Part of a small language model's weights: 10.2M parameters.
MLP neurons of a small language model. Each row is named by its layer, matrix (down: output weights) and neuron, and shows model dimensions 0-255. Each number is 128 + 24 x the weight over its row's rms, rounded and kept within 0 to 255. Numbers have three digits each.
After each neuron's rows, "fires before" lists the tokens most often just after its 100 highest values on Wikipedia text that the model never trained on.

L2.down840:115081127104163114147143136134178119117134131132147101129150136135156124097122150090189099118148149117111138141155159147137122131167079152129086122190126105154173090100092127118147156101148126131106112119124104137142165106114145131086077104162082111098084113128142113151130124128165138128136086139146110132129073179113104118134146155130138097149078134130152159111167112107115097133148124161152144165151131121166145161111128083137111143152139065090165081090102118149109154147099134146135123118150144129131134155171116110146168098105127118153107119120124169135132135077131136144080125089132167129108103113158158107119093136137124121147191154123125120109143129110159162128165100147143095112140136133107145125154113098132134123145110115141106123132114137149111173115110103
fires before: "it", "s", "ers", "t", " the", "ity"

L6.down938:080148122149110166152120150168135147128155077124131111102120126116135134140133144139115092105182120132187170140103130104161144125165119128073153092123147148171111140111141072156122108125124095131135151150115097189150097129162094135141139134097117167138143112112098107136081135142113109121143151160132126088128142140116117100103136133112127129160117107117086098162056152141150137124126104142098167091130149097127146155114097126132136124138176138148127149166144157122139142119116142136135098109099106114113154154144100120182139141154138126163164095116135124074115063130092182129162097128110114101144134142127101123134146134127118097131126111104131151096123104188125121112147182109155134163095120103161122152096110149126112141148119125125132123138115147099084106146112097
fires before: "f", "vel", "ath", "ad", " An", "al"

L2.down853:095126133141107134152089123084094120162120135119133073133131154089104104183130140075123152115120123103140132121090128175140116152121124117085121087111078125112147109157111158150092149151108125120113150104151123092152152113101148121131166128127074105159113128108166118113117153103122132112085122114115139125146185130126178118149089090105106107098142164150130159146135134105149156110140096153157124130120118125179123101152124102139145161144079112157145175147126117186151089093122126113117141140156122129119107111123085187149105112109111129125087149123138139116067134153124129134143145119134098173130129187135117161137129132129121105177110138106135139144110116179133085141137171127113139130117120151121143143121134151147085154152149185117116101153111130115097155118112152
fires before: "am", "oup", "and", "ad", "ess", "ound"

L6.down815:116147133122076139113101140136088112104127166136148129138108131144075137103128117125126150125145137127115102107162138117119154095157141143184085119108109165072124131140129126133092103147125162149097146087107143113113154138112097152121084167173125118087142097140147158117129155136117122164102122126132112093156128139138166140159134124155156125158123143100117161111154137129136186133140111121147156145141113098099116162184134147136091126153100131145123146116101137141122173154132126158132163100096118071162136136103119110160130161112114088135155083102085127151111151095125125124138172118157133111135117160164106161121082099116140105081144094097149063120151091136121117111160122180094117116157098114153083107151124169147147116131139127136121119153102134152168105132156128
fires before: "p", "erv", "ear", "ul", "ult", "ign"

L6.down405:054115138154144151098096138124103153135091159190163121113146135152116123144113113171136080075121204147163127099151115129108162120100091150125137067147117133127133138115086113130128144174116108105177132133128166199053109133138130141141133146146049130114102132126133139131150127142140091130132127129077120115132119118166112072149110114121111139115084110121158108135116093164144125140117155141129114191137103135096142147135103111171149136146135139142155146133173132104102109113139121106104151076122108140143141106108118113148118137117142094086136117125146139161111131138158149091150121171173114141147131153112120089098115106091132130159114129136112109113121129130151153132137134127136132159109083131122110144123130138154118118120114149115147144139141155135112136145091137
fires before: "duc", "du", "f", "gr", "v"

L2.down1425:148162080119172170093111139120137142137138120146129103134106165130181115094139104114142119119120174081093152166129105121148140098127108132146131153135127137158111136117124055088094084113143104161157175107130135183152175140148171128110124139138127132107142121113128145123152139162151091142138159145095153124135112126128130099116094085130164158130127110155114142106098175178150123135099074109127111133097091138130118128082162128081140137093119105107142111170121111066174147115151109135083148109144121169137134175104106059132155137165127104128094136175102118084122101134167123165099145139142127092150145126117095132099123145093122111120118149125141122109157122137130119116136118145131149101168121093145134136144112121142106113138121107130133136130131153145121134153129152
fires before: "g", "ague", "ad", "ar", "ft", "vel"

L6.down399:160150138095138087148156123101102103100128149139120115167150137102167110132133096100108186138115120148161138081134142148115114169136151123128152160166116132148137135157121136145095108124113142136096126101115140132100102079135091161092152143089114114172080141109099130131129142130133184142082117109125128138123077138114124119131136126183110132122146126107126099137066112142126121116110134183166147147123120127112143159107112141137098144164141092104117128113130131124138147114138154138148117164186118130122146073099096155141107102117128110145150165122137136133123154071109139097098119088129147182139130153135127116201124140138133124102171151112123138114121117134167168100166090134153164148144090111152165075131146133114130090114109117158104120101081136106134103109151143
fires before: "1", "2"

L6.down1041:130142139149115099140130068117091097130146138122147118148120101153142114113150131130085170118143181086085149134091102159148126153159069140145136198183164135128100137102142114180106147139145142082139157099115114136156156154106144064124122119120117132095149123096098145179147143171130157149131127146162135162139158167124121102125135127128129127117123129147139133166095111118091107114141163093165115131149117085144125123130153143136140144125136105082133084130118127123110134129102115117122126147125174178139139099123149160148112122112178111099160140120134085167136107111115148144107155161130135092121134106114135121086111115129105068160115133108124095131111130126101093111133130103167125123141099152121136140142173133118092095083105083151146106155134117109098118151127111
fires before: "8", "1", "9", "7", "6", "96"

L2.down88:119139106106149117126115119117116139108135154135145120138142120090142128137107148128152143148129139142152119165087134152140138126126152124128114102201109127153137129125135099160150192108170096143129147114137139157111122143132086108094138116085128111109134109158082179103147088151121086142149122168145121114116125114142113073153099141097142144154137114127113109163160083155150145107096095138126128090080143118096118147132094149099159115131146104151098138123102170101110098161121083103137142167101151139131179133147096109166135117170139125095170140076128165148154163110069138129104119096146106103110107103165125152111134115143128142091147151124150086126100107128150154149135129153138108105092170139112132117152115134100141104105102109165144121104178129077156140160128137
fires before: "id", "ing", "our", " M", "e"

L6.down575:164117154174118140145113165116081115146146103099210132129112124073118104121129160167135151087114120141117110084121141117165158111109124143117130150142117144161120190107121115141161166121114132157133114132097085127111143167141126140178094147100120159095157152133158099091139103101155114160087126149116123134140133144150121085090101123153148114081134115112110135118089107129128130098111139127145124130110083133115127181116174095110120138139116142139140105142103161129173188159111135078118133126180126139124126136136126129147151147130081135101121120094097150092129118132121128116145131120086108144127159136151088164141136108124140101079171134154120128133107119158124162139137151136161161105101144118092073114130178129146134101111129078169118140125112118112138141136118119
fires before: "ed", "es", "ing", "e", "er", "el"

L2.down542:102132097134134108150088149096125096117062132123110121087152144147149135125118158149167078173126164120104097151136135146150087161113122094133153110151140151098125119134171149159102110139158109191099121098101130133120149140110098148109131112158113089130137115143108172094137142167135122103101117130136121148095123145154142132165084187127109143101104106163122135121132143139126173139146132154135103145081139137110163167131121124087122092091101093114146094127127100149099111149127139088122156140094119127146132144129139123140174111119114085103108136163095102134126109133145131134103129133121136130147087114119162108107166201118115124158197116142155113118122161103188121132119119120143132177092146147126141162145136125123085109148093109141131125111139117144122131168102160
fires before: "s"

L6.down708:120166122102108119136118127125133086123143096121080088139159138126106111072156146105123101107137097155158121146104128091164101117152090157137077115094135106130139121130128144103076130135146105112102138115084157098129119175097145153135156116136140129131132119130145144152106153100125164143099159157076169143126116164168096117161170149136112095148142063128109107112101135150148102135083102097151172147109129105133156116116148111126129139171131107151120171128118139136124125060097141116139172128157151132174135079101118156118133156131155127148133106094094107139151111140163131095135109151123113146118139137118142094144146121167169121142173129134126101124153135166148122162144120178118137124172097113103162138101116103103154157118090148093145128131113145122122155146167109
fires before: "1", " |", "2", "b"

L6.down391:148108173124132094153104103174135110117119113143167102145089100092106122141126129132123129065134141145135091151099106099131139132155122085159111127133151193141121092124130169184147086152114084142118141132165144106112119127104145141110092155142136172157165122136135135100155128077081134143120129100108125109146109140145089106174144097118137151114126123153113077145132089143158135106145126158144170113118126107145114107109156158151148085163102116164121160116119165169125150150149099115119160113127157125100092114089140111176105160121129111169155109145119162118107131134124091152126139178122133147128130109105163117145137098131181130130126139147098144103168129079143106124134129136083144135149136129115103089130131111072144103100155134129131112143085154095114105119140121
fires before: "p", "erv", "ear", "ec", "t"

L2.down532:124104105153104126093142127135135085108127125063130132167099125164125149107124145165138137127138181122167093121130087142149127117129098156116145147178179102128130134104106117126138163092123127153134165105118144107162127152129088149116094107135120082123091123133110126088126153086168111143139121125193135115128111118120135091164061185150133162143128131136123101155151123130128104107105155144113105116160103091146125114175152126093118089096133153119102111153106141112115140142123143151150137125136169114149110160127135118140132126103180162115146162120114107156134136150107132116095096139111163128133139117116166170165123106113101111128133139172122110126116109152129138122154147123185116154132110123101082152141109107137144078138151122138126124120129149067161048103156118
fires before: "5", "4", "9", "8", "6", "3"

L6.down750:088137151098099110118168143154123162146098112139135124151114163115094103159155109154112087134117109150130112107155128109152106104133151127136088115140137095107120167148159125130104154114174170134096103150121122064198113124105145134099128096077109116156138130148118112143142098161123134154169070128116090082098162130131173124129123128155127112137144173117144120126135159090094152118146103124166136120130116122148136112132095085103129150129144121131117115137146142070116121078121082098133119104175100144128169131157127105102152131143120100082119114103122099119137138123139150195121119131103129127114164173110120114102128174134135147097131184116155147150131142129115162150153096177123126131143107131118167125138109129102098122174154114107149162100153117141156135144130110
fires before: "3", "4", "5", "2"

L2.down1495:114155099129154126133138078114110160140087103122130124173119128140112165155105148112166101183142118123129099146132172177092146137140101129137120066152129123114161163137109131186098105106134114140138154122128084137092140089122174103128100151113137164186102126183155108140170151133082100134126090117133117142111084156160119099158112084154104124126117156137143161184135122147091090124128108121123143124133124078085121124136144144104122154093108126163111100092136128170078125128137136124139175135112144157119128146162100100143114094146150147083122130149139134132155146106128105123158109120122133093132139163136110128142113132138169114125140106089105128129115150153083170124113089099134103122111108140110132103104139142147179147116108110160168136145141128125135132156122105
fires before: "f", "s", "v", "gr", "b", "j"

L6.down1474:132110111113129158124133104103115134092093163147160165131159167082117145103132113146159097130184100158124105168154144122095100119141122102116107099098130140097135097126167140109099158106153132112133163142123138093118161117146137131120084139075147121102136134159143132145126068153058162131171140110124147159113107147143132126117095100126077129096131151151141105168130128165112153126143090110098187092129122122179149126154115168106109087137141145132100110121142120113088114118105145119090110135102191105110130142166088120134121136141168117104110174141117119159117136125110118139136101101158157136115123136114125138143095166144179113139181102147128146129103145107180142143124128127125169115139110116159072143162119130133121117146140092111135130096143119116133145146154150
fires before: ".", "s", ")", "um"

L2.down228:102127126142120100166137129152149090135120137142092131146097139114150121122083153148139133155133108164103149120126125189150105149130124071142114147106100118069172119119191134123179067119100161152112118133149135135147130130140145139119105099129142164119153148106118084099138112145091123131109128158148123166100125145117158162118135096117106095095114097134148095126103177137149072131101131139123131118150132137168130114133122112112084120087153142139121142125111138143125118175114134164167145166089119092155163129148158120121111127163133152142099117112102157090116125163141114131086123131112111127127098141091159133119122125137155181152111087117085153159090138126157117163128150132143156145159079169141154147113090105132139128108169115098100090119114119107113155090128168
fires before: " ", "i", "ity", "le", "ly"

L6.down1096:131131132121107173117108131103156164136108142103217124159075101112138126129103099079138152155129139074105171085115060120119136119155104127132132145123110137161114134123154095147100136134130127133121126153140134154139140123168143137151140170088124135161143083128158132112142116139152152119132131140117119133125153104119108177084128090144127188132125090148156111143088127105109113110135118144151123134079076139117091181115116102158146116139075113171131144082115129145129117143133132110156101149140136140138101134107120166142140134127126119136116103117125160136111132114150107149153092153095139125119190153123084163137148145121137127119119161165122148150122131155123161130119079105054143149129132115122145100095123107148109113136097163108161111132125091176116113098134153
fires before: "ad", "ague", "g", "vel", "ar", "ft"

L6.down9:140104128129088130123185127115094129130116110132139159135100133103088133193144149167102137126142142142146163116121141098123179130110102087103137106175165126142125109093105120186123137133116132168136106110128144164134141128091119117142119111159113123134122107150161137147160130113120158127095122130103104153119164147147120144112124116140116108120154116126184150124064141152123145150180128148123091179118125156166154089108109138137140169125127112118076119171141118138103147127112114115139139158128109090132122122206090133099114106116115123142142122110105129173154108172133118125116155159101123068123083118142099170135173111130120114141148115145123127129136096106147099120124153155148108122108131118128082111135172135140099152121130064124105084186096120101087130121124123
fires before: "oup", "ain", "ad", "and"

L6.down1245:131171154130125113124159139115134074139092108111125176126136139148125148162193109132150104066108120129123107107150086085121131091139109089115143154111101142096105185132125080143098168068164153111147131149108159156127184155102093137097128117106101127134102157161108159169140139092116144146095112136115150127117150123132141140138114135120126129154156176097131141151152138156089176119115114082143141117107139106134112148133139123116145138114126139134118081085151158163145135127127164114109092099119153109089168141168113117130127162136157057114116108108157106120143120127122123112123128142163116142146140108143121132133134140148103153131125134124150127148139114159175130161091163185128128085093100141158140129098120116102097110127098106109126087113145141098137143147113122
fires before: "s", "4", "5", "2", "3"

L2.down23:120146104142127140128110164131132118119171149138164127089100112123149164097099121148097136148128105105131106116115131152103111122134162148104069118145138080119132111113101150141123124139128104114136152146111105097151128166094052131101155157136097139116149106120129141116103141089138169158107110154171167103079126080127119166125110171112161130126133130121143125133148140121173141094143140148149132135095158131096123155163102133164128125126147132152132115100127139104071136116093157120130172081140084111145145106147093171098142088098143151142146151070138127113138136114164142150106118173116157128115143098097158106140128120133112138168127128132121113120119148166107180137129111153141147127139162154113123136114108133152098140139090145109112054114149113131129213117101150
fires before: "01", "02", "00", "9", "4", "0"